config.toml
n_head = 4
vocab_size = 32000
norm_eps = 1e-05
init_std_down = 0.00441
optimizer = "muon_variant"
lr_mult_o = 4.0
MLP neurons of a small language model. Each row is named by its layer, matrix (gate and up: input weights; down: output weights) and neuron, and shows model dimensions 32-159. Each number is 500 + 25 x the weight over its row's rms, rounded and kept within 0 to 999. Numbers have three digits each. A neuron's up and down rows have the sign that makes its largest values positive.
A block is one neuron, or neurons of one layer that tend to fire together. After each block is what it responds to, as a language model described it from the Wikipedia text at the highest values.

L7.gate48:514481470491523505472494518508499495551494530551476508493490531536459499527506478512547546491493492507478460513475473493498545482468567483520465551495487498483482444497522480487507515544534531545490488458538536487535485527489517482481503509454525511505487472565518475476487534526487532531510439524473477515500495522538496516511490528511503499448522494472522506495475545509526493528502
L7.up48:478529523535546507517522493512481516515485512469441521471522489479532543521521483533525450533488493510489545496463442532490529517527519490518482487480462434564501525532486523479502491471489504471511525504466479484513474487491490476523502516496518523500455502504500506440495533526512501491475487478518485488483512521512506515537473500487525509487487494544486501533533511483494484447535
L7.down48:502515501493542524519503493506549519510542485475531493518550519485538501494518483503509468491547516467573436494531547468503517514504489530474498468443509488480537497547489477482489502482504542524512496494449481459516498531481500500519544501527526518477501530529522487510524484465475500518481517510505507498507509477505501500530494479483489452517538515497503490467495496479515526537519
L7.gate282:514491482489496480503509469494481532518480534527517527519503452503483514509509522473485528504489475495560524527440458458551491520491505529486507517502492459503517483504505489516470494502533539501465499484468513533498488475511491497476514504479570493534489499519494488518492472523461504471509497460527512455491465485504538494476525510499467484493504499513498477553499512513457472469457
L7.up282:494483518499512509511516480490491449515492547537478456500477489463462486494489534501489553512536532519482484536491494494510483537508502533506504541504508499481489473511466535516503482507510482515465497488490531477476486491464466487489523455483521494539507486511517524530468479536465503516524503471536502544487541525538482528493523485468512465497497473532566489467525514517525468478526
L7.down282:478517482516487482497545492516501518461515475425512533536520551517526474534501466522495470481506487500499501513528549516459553489487505467480512506505506529519512509534531481485463523490528488459519481496464476453493468515514533490518495467515467440483464477501538482521539473511513520484475482507466492509486469525553492498527517501505486526504484531516528490496471516475488529496510
L7.gate308:507514492505475488474482465486510511505464477456531520511487533517477518500473474505529531516488528473495475522525511478460525484476485493516519507525505520511578526518513457463477458500463506527486473471506517537517536468518468480500532486470517487492493500482521494511488518526430486520521504509521519524494471559477513489483489479518482517504508416485485520476491439477507499464545
L7.up308:486501468508503511498466515492533485520513533515484515474473472568482490528538507509491478505513513473527486491486512534519510456539538499510487467536509475493496520528564538423502447467541520491493481494562473493503499507495493491495487572489497498485504498506498462502488501486456516488507478490521498486540436495468501510484491537518505507532543502497478521468448527468505510519509
L7.down308:535517470512505555484531481536508497493501456516515518506517514499486512494501517481493501494573489477506502512499474478506471554487412504542513506509518522520535480507449523561499522471504488538479489526506492488489539474505494504455502489531487521511543479473492474490472492525501506509461486489455463534500504516509527520535509510498481541525494464507541474494520504449503475508500
L7.gate335:529483479487512493455541476455534480541500492501507525482461488493448473508496495522546469524492525531496497506482446493477495517449523513501494504490477550517510501496535504486582479468503525518520443479543526494559520492492485484486468553499519497497463481505514452505491479501500502492495521506494490464453491478517500472512472509471526499508526464487509482520476522491533516470450
L7.up335:444523535472526503537466464508548487505507533507483508479452498488530501529521496495528508520529524486524544504445509492501483516466503499484469503522499463506548467490481538478493503494521517489505497510476471530543449505485496457464503519478520480470494483532477470453490508549525511565501514482469491486500471485496540557496504516492545558519502545510493469531493537478479509505522
L7.down335:488481469499507478482508516472466476509530508502526531526460532517506482500473503498493505507495476474518538528468478495492504509485477493461498504566477517489506493513473486484485549497515542516494493519539486545493499505487484545471521508497513528519511503526486500469534517546474514468509505500541541517473517515522543492493467511527481461549483488523531481493459461470524524512549
Final word of time phrases in biographies and histories: years and time nouns such as following year, in 1995, that time, at age 14, plus a trailing comma.

L7.gate280:523485521466492478469475492456488485538454489485541506514509512525533538467512498522467533471502518533515488499484490452558510456443497467477496463535503508507489509480512526530514488487496539515492502468484551542475469500496507502480518515496521467484495485484508477469485525482494483496540486452496466484511462470537511492520436531486535545506500529486535476496534465553500505499522
L7.up280:542479507503520463492480507508462472513501521481495510519510457471517519448510504565474496494526468543473485503483514473516466526470489528497513523464509493527448494506517469517463496517542516503495527491538469520548504496509534498454479527471473496489462517458495493522478502472496531497500534524558515511512450466481526493496523523496503497483485521447444529514503501550489489464473
L7.down280:524521509531487477499525531532489487502520490521499524469542496506519506498525523502530475462513483463523492515517534539512515482483508480489508501508492497508504532464541514510500496486493469495507532520493490452441492504484496493477519503585496512524525494498507500473529497495522496499483520555475526487460545524506475494498511476505505513519459515472529486464485492518448532476493
L7.gate295:524515531547468491489492472467486509498472507476536508494528526521517518516532508562505475502486459464524452510471456497539458500496514492508459547500482483442556479469509501490490470529478492478467463512507504517523482494468522568514535530499507537507522488491515496463512475489514531515481491464520503504490451480501525514494477513501540497521526474485465547524504503502510517463469
L7.up295:528486530507482488531546499552484494531463499464489490483497533519518541494529484518509450493498511504502435481491502508499487500506533484520500531512500516520562511474492505523466429522464533478458493532511514486522448522508508539497509484499516517474510525506499518444526521519487515487496549458539499497474468480500477497484472517495515505541516537498488519510485519494461481494505
L7.down295:496518500508526491479508474468496485498506490544460518491458490472465471510516527516476489489500506484523491455551477499576506525513498524482523490538471517487522525446507499503503509532569509533476546537532501495458498490516526496518541527526499511485524510477511491490510494491497506471469545504487553521515534506453538530508501505493468515543521470478547519487444530522567522515511
L7.gate376:491517507467503445485463507539474502492473488484543498491487484506486488489498524494520513510503491508486470493485479506497518521469490504487514485544506499524508550514479518505493533483461565551513467475496475509513511460461528488455497485512486485490497472478496465489478487506479486504489504483548496461501464489512518478479533510478525516494502476531511559502486504457503449522517
L7.up376:520462511520481514480490480530506469506504497489468482560553482492452475517474479551545496497497466515524528470490480501494507489502509476489520524504567498448516494507534529498541515479512486531534508508489509483531483576467509522486527510496467520452492519507498512504534540485482506490495467541483470460487469494532502507549483486486520464472496500530461517497502485476562480532466
L7.down376:468540515500484474529521492522473499499487492541535533474424526496514516521496493486488502519494530476495443510511502492509511513488484499523504514537431471517471503510463492494471475478476469494503519487482492480511517440483539484482491518519482480488491495444471503492463502476502478495516523425500558527498513456517527480481513492506454488536528449511476478469536509498439476522466
L7.gate498:501494526483537484499439497473475537472532496467464475557527532509502503506489467547533486512506494517544526484475494504531462474465499493502479470547493508475526523490485511523462489535485529482512490500502462456495467495490519514523506544485454511494481513501506463475518525519488528503501477502518508498499492516487478483514514560496500521519481498463470471526508498577447503498489
L7.up498:529543488507476507485482518521504487532464533515526501503484511509528527489491492499516500484499488555504448492494503500483506489489530490536490552463499503519493515531493517501446494495473558527542472515505483510462532509521511482510473511508495520417502555530486502500497521478495464487514512476513462482504452487501505534473487487513519471458504487567484480457485504517523527495479
L7.down498:505515479482483493519481441540505555493489495528509510497524501535513515488503475468444486494440560504516464484492534506469505521491497491492471456560494480502509516489509474508482509462493480497506468527507517494458513511512533515507515485532483507547484522486514472478542517499513518476523521468506509492543541471486527519490523478520492525546543465473491495523480493509485516477514
The final piece of a verb about to take an object, often split across tokens or following "to", e.g. aven-ge, envel-ops, to leverage.

L10.gate17:493481508490497513486487485494523448541495512524518521503517535502492513567521549510520474484524548489513485506508505446503496495454547479496519485485471495500513461562493493499515496481522502495504487513469493468468501522548478498524500478523508507568480513503558505521521508506542532515525485487510514525493433521506506520494526512458509525506498479522527479521476468447448542486498
L10.up17:477451510500492490487480501514537480494502476523487532497478489534498503526520489517497430505538511515521542518521503516501483515486550474515491493522462477471531550553478490520513510519515482453509466465494530471463501499498500539478558487518517538518500465487478463490492502536517531505525464489492497545520486505531490523520471505479503502463519459487495489477485507516454532510511
L10.down17:536478498485491498479496457468489494527521530530491478511504520468535510534529536500469516494534492489491490501499481461461489472484486544535501540465488474529529442527517538512507524524485511465513479496508515496525542496486501543495476501544502484548523511536538504538518481545525515525517479499462568524505459457500470479462509469466493502511545527473505490496505491481536526521468
Year numbers closing a date phrase about when something happened, after in, a month or a day, as in in 2006 or 25 April 2024; also duration words like years, hours.

L7.gate101:500477497501531535514525526497535529500514446489465501509523483526490493488453493503483457485502472522494537490491439496474515520514461505539507513486485511505474503491491499505488521512471520497532506496452497468497465510453535508505520510508480524519533512489479507493474491504507487448506484545482489492546549501426502475524540569507514514516466492490495547499513481483474524526482
L7.up101:506510453499566510483473491482483459504501500498480443509533496511502508499435490529510473495502457491516528542469533480457475468520522523518509486534520487523522458507496491481492504489480484491506484507474563470497438487496548508532495484489466512526462483491494521514488507502461495452503499503438469448533509507489514499490507487463476507510455490520471480446473521504481470540521
L7.down101:486487493512511525510507504494506493497540495481481519490502482505473492479471508511513469459484509530498553449467446460501491494498481527493523502441488550514509517462504525525501523470492497503539497535457483483505502545464506516496499482518521509481546512466495521491509500506515493479505500545497453506472540505484492476496527517542546481522499527514513512526503465481519574524479
L7.gate128:516473533507506502513502531482489505530525497485470449513467471520607507538515516553476486526472502515506517470523519533520511480504517469483506523498512506544516495519535503489488509473502489495564507503523505527527482483489515504536516474486452496540507477490487524530490524516509490510480496507459519524435493478495512498475496491499551462502461521505465541518507483525489542505510
L7.up128:507477485515532485541523536499497460489518481475481489492515485510491476459485497512503509545507478499495485506503549561487500551503513534494539518527489496514518490499490477495490488488493501528528493495458486512517523482498500528491490466462510502516528480459529496478526551486464500505492541508487479469498533483462464518514524492496486525454513500497540489507513509517497506533538
L7.down128:514511474502516519524526521479481460545492495449519497514495493501471468536477450527466504479532477492512489471483546487538527466488507471465502523458496533550500471477506488464526508471511463524497463548479496493524504505490497524507497488488539514528531503502546520471502516511499497543498501492507472490498520467510466504459467534503491520483506535536533477515506501541533566542489
L7.gate199:450513476533510481583471538479523477534469541490490496530496488465503489481484533523531469518507505518504471519509468459524481514466499521503531469512489465522535515515511524457515519511535489550494486506491498518485520536494541495474478539476526499462513463486485489485481507473518516486537570488485520509446512478516493463481499520474507498489511547498483510538487504487447502486538
L7.up199:493524545469508438571474503472492487492494551519471531505500482480508477473484490529504509524516476475495491490499505505488459487464514518489480535509486546495507530494539553464518498472515489527500476467510488493469550459462514509457521520525506502513497498513497472500467531505517486532519536506476518499535492505494497481500514481482492496526458508497493493455516463496459492500472
L7.down199:514497463508503499534552465471519474496491520477487496506524466461524505513529463488540523520471489516487495488549527543497475497491502456473536455476461515477518478522534551520495549509512491509504526483526490494478448526440547522509508477531524508520531512504543487484527520514559489469489501506483466514490517485505421481488481492482471499533494507522499486501507510501479530523510
L7.gate509:461487450497463480502490488468511499489532520457475484502541452515543518499556505509489491477508531509505510473508491506507492489508503528495507482483542480512493527507485497467524502483482539511520489512490495435496493472486506518484523506491476502463524479547485494555467416519525509507496512515502486526502449517475568516469525502500489509473502472509520508512473471492517520497522
L7.up509:504497482508498511478462484448474475505504490501493468510503464464540496506539490502505493488508486478519485488503499517493473516505530506514522469491510491556476457479470510483499533489453526475556476506515485466502455515522506532493519475523476430504444499530509482518486512484477526493496512496476463548483470510525520513478478529517496537516500484485485510483477511541522455470499
L7.down509:515488496513489516454494492496539528533487481456507500476475472515560549477579497503492534417500513484511518490487527494535528507498487501493533482496490494524544553465475503479497500518508505507485494510510461467518510503485499467505529481485513500465530512460486457483530446539498508477478465506497485500518503515499554492499531513520529494476516492499563477493493486520537490508502
Short word-piece tokens in the middle of longer words, often names or foreign terms, such as Car-ni-ola, Bar-cel-ona, con-sum-er.

L4.gate147:480504547486510491530506508537508503505525491504528478528485486513481510486507510522462499530504471512482521524468486491555563428495531503466541548465479543472498573476507510495489512487458486486523481525499512510510473525513509477509499519482535457476497524506518477506487506469520459523537485462514511505487494449521478469495461478517548503541497523500511509500487473503498457533493
L4.up147:520447475471500469496519457483498539491526515469555464513469494475497506494511487491473514486499505504516479443469480501530508522471523479524499517517453440492480513483428496472501505426515551495515532457471502539511514485509551509480498559523475517474468511514472490503435493494493481514498500497481477515503511448527522490498514496499495498492535522464509497468513528506464495490482
L4.down147:493505518528479525488471516449505501516460500502468479519470535509486487541491516541527476516509495501514461505542527488468500489500492501482456495499490474496506553513505496452419520513515504464482494487568525487519496490458520472478489522462500553482488491508581511471535436483488508511497489480504500480503498472502466482555497464503486495479491478545492529462497444551488506529484
L4.gate387:481502554459521485474494526560473518519545534555488506472511505522466523532493543511480480507486498490496531509504529467567520495473496516466525549446544496493484469473481512517517535492477503474525486517542507511491510514549486511475473530489490472523488521457495483498462515496484509495504484506505498476497518467486511456510498492493524498543483500513517475496525534509506418510511
L4.up387:481575519511530494485506512459462480452546488529477489499493518511505482483476487526497513477495518498482487546503509503518528522501514477489521490496526482472493481437455512488513504463496487505543512495491501462526537479510503459517466508501500542522479497491519510492460506476481499499507463459476481531495448487494465448534478487407527536491528482510498513536522496463477464516519
L4.down387:517463482518460495536447473522514526501492506480529487501472513468493497518501497516510518472508460478480508536485503511468535491538484462506519498513508511439503544482475488510476496514515557494507490423530459527488533485473510512526544529441514515472490507483536519509489503503532502500510501506528525518489496498516511494481544471508502543464504510461480485498501501473472571486498
L4.gate469:446510544488469485541500504452500552465520495497467460482457514511483504482511505518475487524462495533520529506484485523501558491500486492493539496521517524502498523520510532506477523453493473486511484505522508491495566522437533452506455547485532503461457518490528487495509471475516499496463484465536511537510502457503496492522486454507493487509509511443538553540488492512488476470523
L4.up469:532513504493472484516493516544507489505553525499484501501491502527505498531516550521517494581483501478480549519496525486519535466530511512480522489481500472468511502487526546470519518458483490495496524504537501491479437496471525466541549464492521451442510503533495489510495473465537526521516473498470493474520513462527484479496445536507517497490492539551519493498460521482532517489472
L4.down469:462472457529537518504539459481492489476421492456524481531490520498490504512482476476499481467478504518503480484476524532506489503497491486497515506487516544519476530529481463501492474503559509489481501534502518513516545489523495509501483519500447540483533466487535528497499465510462489528456502510504541487484501528482483488530562487474480503512536490491450492487498505522460488491523
L4.gate504:524499562531464481469511528490502498518502533449523522524500479477527489504469461497531463546509479491514531518497504492539515504412475462493501491503488494484487486479482476482513520482514464506561510505481511557458495548517489475485482533482503488504521502478539479436530510423535523498455511508516552493497489495502478522533489531489504530546554507526497475486515478503495503502503
L4.up504:498514497513487471513506508509513520540530510515469485535473501495504533482476507499492497545506480482442537484474464471524487499472489495482465480539481501500469499485486548454489507478512482476535503496481502529453494548498483516500553542486469430446499521461495437417533532462511510523498511533533506511540529498458522498474526513454489526520544496511467507477544486491497494510490
L4.down504:497468497483482487510511452504487498504476510458475469507491519504478544504486502497504492448451492482528521485494501555558563493536451493490496483475500539501472541491468517518493515518453497494488507528530500522542515495513503492517522530524493492466489485458526512479531511498524536486518513533510490467460518525533503504539514500483480515548462497478496481531452508499468505432482
Final subword pieces that finish a word split into several tokens, mostly suffixes such as -ed, -al, -able, -ing (deviated, guttural, unbeatable).

L10.gate365:526511459496491496542521511526493501465508534506513535469550496497493476506510434474471501511497462502496492518527477436517487469475486525521464507529499539482522535512482564467487520471462500490516501497482457513505462449458500474491480525517482488493499468527502518530484501484504528520461484510497466485463483494469495507483516480444503520520536538486501511550518483514474529465501
L10.up365:491468542476469513503539516488517535502491500473537490517560461506493477515476512513495500525537499474472496532464522507511508506498509538519503492521528538476502530491486504471519505500446502513508544502532523499471490491540539501480466519536517450495480472514476528508494551539517534537474526512435538508537500498485499484486516490464559510519474490474512451511443519501468520521514
L10.down365:497506460507509539514508491445522520538484501464490501535498481499476498501486466555491528437506486531492520525506501479478493522508486498491509565554482501474465512476468487471492535489494470507501529481534512515476479486475513512496464513508492501528465496531478486490507489541509533549464527499449460482514519504457480479492558505460524550522475491480513504503499478478487488500484
Interior pieces of words split into several tokens, in both rare words and proper names, e.g. Ex-pe-dition, El-lio-t, extra-va-gance, Byelo-ru-ssian.

L4.gate230:503501512470495518490458515510444470467480502513498486509501480533512480507454476501481451522506543544508488483489526477507557484522545539518492509482469524536534519503561512472513527466472512486521521557509526480481457474499469446484499436501457471457499521498484486506513555526494534487481483530521503492468524485466528506487487548473476520533522508506493473520514510471475482516467
L4.up230:484519493481479505483499503499534497483508491525479529487461500481522522483498503507481490522526496491448532513505529518515492489492550498506505504528526530516467508489455496507482545559495540506543523497511475502494573481528499479454499527520504506483524525513430459528470504532475472517452493489491527502486519472477512495513455525505519511509507468479457483502520512494456536470508
L4.down230:488486495482473524482483512504485469515457537497461508515500507484480467504455477504480466503459498520501445496465501441536522472512510513528504474448525525562567492482531466501490539507473486469517489531525511460527421476507489529490479449484487472497527503481468506495535525519495501517506497507504490507465487493502473498508478524479478531545474494496528547536500481483490517562464
L4.gate363:519470467494493521507470503524509536504448522499467474534461494519488505538564490501471502522513533477538531490468498436517516502499486492506456488486428481501524507520491517480520505503524512483470479513473533482460514538483466502521509477483523469537539508498493521452541497509499499486471512533510537504499527521469474543528488465523485513493463459519533463497541531484519498506515
L4.up363:463531506490493476501454484482532503488524508472483517546501485538555504537483549508457492519457529500541514485447502471467543512514524516485519570507533466492500495546490456495501494540485514494513497523466489488540514549474504488474501482512524509501535510456472557511436489507535491462482493530495483493513520505473510511547476522518497518489494516485536460543518509512503486523486
L4.down363:480482487497500557500465477517523511522510546481476506529500542478510486563565523525502507528493492487455524504494506454515518504540473502507486545513512525525510567521528510521508470542465492520506502484487509522476541489500470521488546493464515454481487510519502478520477535522548470505491478563506502476517498526503498518483505477538545542508503536508440524492472504520557503492491
L4.gate369:467494484479477501524492545560439518481524487465517428481450486498506512495488477473508477503474507512476516468537503485542453503505497504544495539503496522531526497500463475473498550513519477477543473467477515509495478472490512525455517531533470508501514506548463492482516531445491453490474501496499493544477475467462518495471480526489535506516498453520542545509503480518470540486497
L4.up369:511493486540485533506528436502470478537478495477494541513503461532508509540509521480501489489517470442502535503490510471481478493504469458476497463483502532465523507456519488498478490500499529529503537510525523458487423532500525501499555507531547481487548484486485477474507458490473504521477460518514482502492528503528519524471493481520528485490522487498482501514521476466511529517478
L4.down369:483519486487467503498503508560492496497481494459498454486439546484487542496495460484516513528451498515487490481490461514483493494462498523550515536516487480519489493480487447520475532513491527478488491490487526513527524513534506494483463522489485568489484491521453514482505508460501504479487511461515529522499446476504550498504486493498502495484534504483568525495514477503486487478511
L4.gate432:477509532527507526485498515496511506472470478514533505515524534552537540525502507507455513503499534515498484491523517505496496504496522508518528470475470539489490524482526479489528490500511549459478502461508500492456470514483520468522523456468490492488514485490505533546538469417483498467492472521477548472450524484483486484516495528515483449482475491512488532513469504512474532543536
L4.up432:466492492512470489499566516495528501485498488512494486532423492497509513501537506516486461493490519524482506507462503506462507499507516551482495539483526523514490458485520528450513459517482518487504497497465500536550493532459499493531488492487468497502503480515525491503499509480483475490552533467512543494502511475523457483520495480493488516505485513498487528495514531558511471535523
L4.down432:516473467539548507517531501482491484480512468499472540509474479479510473445477508457509508523481542477482522480524490506469542492544557562502473500487495539514515493493509504495498478488481494478468491515516518476534498477535483528486488477542449470490538509496488525472497524491514509465533500531493511513520515532484514478504479548479478471547449493472509492536510464489508521486460
Word-start pieces that begin a longer word still being spelled out, often prefixes like dis, un, con, sur, as in dissertation, uncomfortably, condensates.

L4.gate73:542477552474501494519459477515431508511504479488505515522519490541481543532520498517510492599502485528480454509495472484534492493462496466493531517499526513494501511480482491521496488498504505529469467537506522496519486490480483510535507527506549511531490505527546499500514490508521503498528477500482548507517472483516475491488539462523486449447509448509482491507445494507510478487486
L4.up73:491462525465492522508494527520503521507489493484519515533506482512494488461533499480473517539501488526451499505526481523505470496484522499487509526497496506519518485490506520506455477526506507495474479507519528503530491519504503491520519531456520450469490496534501484498493479522492433529540503475497512494461496497521470450425527528467507513490507472521500542501511507513464445445451
L4.down73:495519484486550491509517475501502499501520509453437532441511502484484540524494499531477515499526479462518496502491512479479565458468566461508537456524489467524496518497499475478509503489501482544536517494494479479486515476518513521531524503537539522512489471516515506500504493519474518491493506531477512521481482555495499507495524473538461543490520484502524475558432512517537509486536
L4.gate249:514518522471486462474516493509499552490523503516490512519494508517531544526494487505516482481503471484516498530537491527476473536467479475537468493513498527544502477507522465499509495479532516484518506449480487508535504481501487515442485459489516539481465484485530504481482491480481492519481494463469525466497488535533512508506510499494485514481505459502524491475471478477504482516502
L4.up249:480482496482511422538466493503516500478504533487502474511533498472443483496521443534531543490518531481509486499497480523488489513529546513491489514492521528480516525491468477479504522540549492510483498479497522501499486478468513477497532473488472495486526462481471525514461492521541513476491525523476484481486490497507492482514493531480519493521518505500516523492505473489496497466492
L4.down249:542540513532477489494516494498473530517513460516525461534495503539519487532494507520506489484500505505514438494483498521510530511478513476500489458477484499468523502533519552535473502484535550491508504488508474486475530496506510508514466476486517520526436495529502454481485527490492516525488522484509514543495505524517536442508515493479526524481541481517459527485528506511495507476524
L4.gate294:515484480479521484492492490523522528490495514502484518503548472556478475489509460459490514485440487486505486485504532484490477509479484541569459514478451526505515449493530474512487500530533522511459497528464488540509513504497532515516464492493544465500502483488473459489535489512492507523492477531491501467470491533501500461461521488498474512471504437541527537519433480506499499470504
L4.up294:505499535503559461440527520517493477489491526517486506487462485470521484475563470496533533529484486513499495520517509490486511499466519515506480495489498479504490482517551481535493507475513514496507502506511496535523505480546488510492469510510571521524505477508475452435529486489481496530473478503503479453504516499520528470458468483534505502489523507512504464499434498524550470498554
L4.down294:512501529480460498526469498505474504489487514467461473496517545520475482553493558540510503453487526532515496510464507488524503525527497461476509520528499519494480526457470498503495556490497541506518505503534522433523490497466509491481559538476512555510486488480501520517454466474520489504498493496473529516491460527487489484486487556536504541517493553524501484524517465539529499491502
L4.gate421:489506513463525513521529505534585495519532491476487537518489531488502537521553516502512506450540501487477501495536474527500494482527533487513475500481503495496506476508473518489506502504552518468477447536473474538506511479497481520459474492470507531547518480505499488501457492511499494494506521492463476480522474494489538497521513492513521484469487505495497553489489511508507503506525
L4.up421:510522495495486521509486460515527548515469514508473521526424518530471507478501499496511513534522512490501528521448489468499473539480510519530488501475507511494534490471488495490495487496487487497478446494469515511486485470516483482486471516468548485516476503536508521509466547541487512455514512514519496493482509470513473534484463476546461499477520555508518504536481473462485522508507
L4.down421:467465491486483526490517512455486531514502491466480493489492541478488507524457480488498523563490497456544470467478531452529496514487489481457481511534497502518492514517499486497515492444531481473495531503515466500481539482509476504477471480510468459513461508471446454440496460492487470494470495511492547496528463506530499509527513502467489473541505514532526499522504488489453497496503
Commas (sometimes dashes or years) right after a full date or introductory phrase, e.g. "on June 28, 2024," "In 2014," "due to the high cost,".

L10.gate273:515501527536521482515468504520483497510467458511544489490500432521516488500499506501422509500485516532500489493508499503526502479506506495437486495517543467510523468488505437494503467469488557548514485518532490471490454507491498530480464503476475488519508533448535508503467547498515527516490549477513514479504520481506463503500535522496487461492530476496471460528528471508540482510494
L10.up273:521520492502473509534456537521466460468502512520500531529502481530512511533486481521479506472519477475499447474467454532502531539509522519469513492476545472465516536492505497523430493485498536493487506515537556452513520444455478514507531505500489495492479497487509549493474508506501522516468507510524494475483507500518535495495479535520476500440527540512508492509503480510506481525510
L10.down273:524501485480477497484509539515503525506461491481498479485501478481524501507503549473520491470494467537509500508468500492513477510543475504492449508527469464522464479482477457451524484460531464519480560510526496554514518519487511469493505497458515485517477484451518508490506526528515503470474471526486556478526453454500464457511501499487528481567474495500499477509540467511519487522505
Main verbs (or verb-final pieces) right after the subject, to, or which, just before their object, e.g. make, contains, built, served in.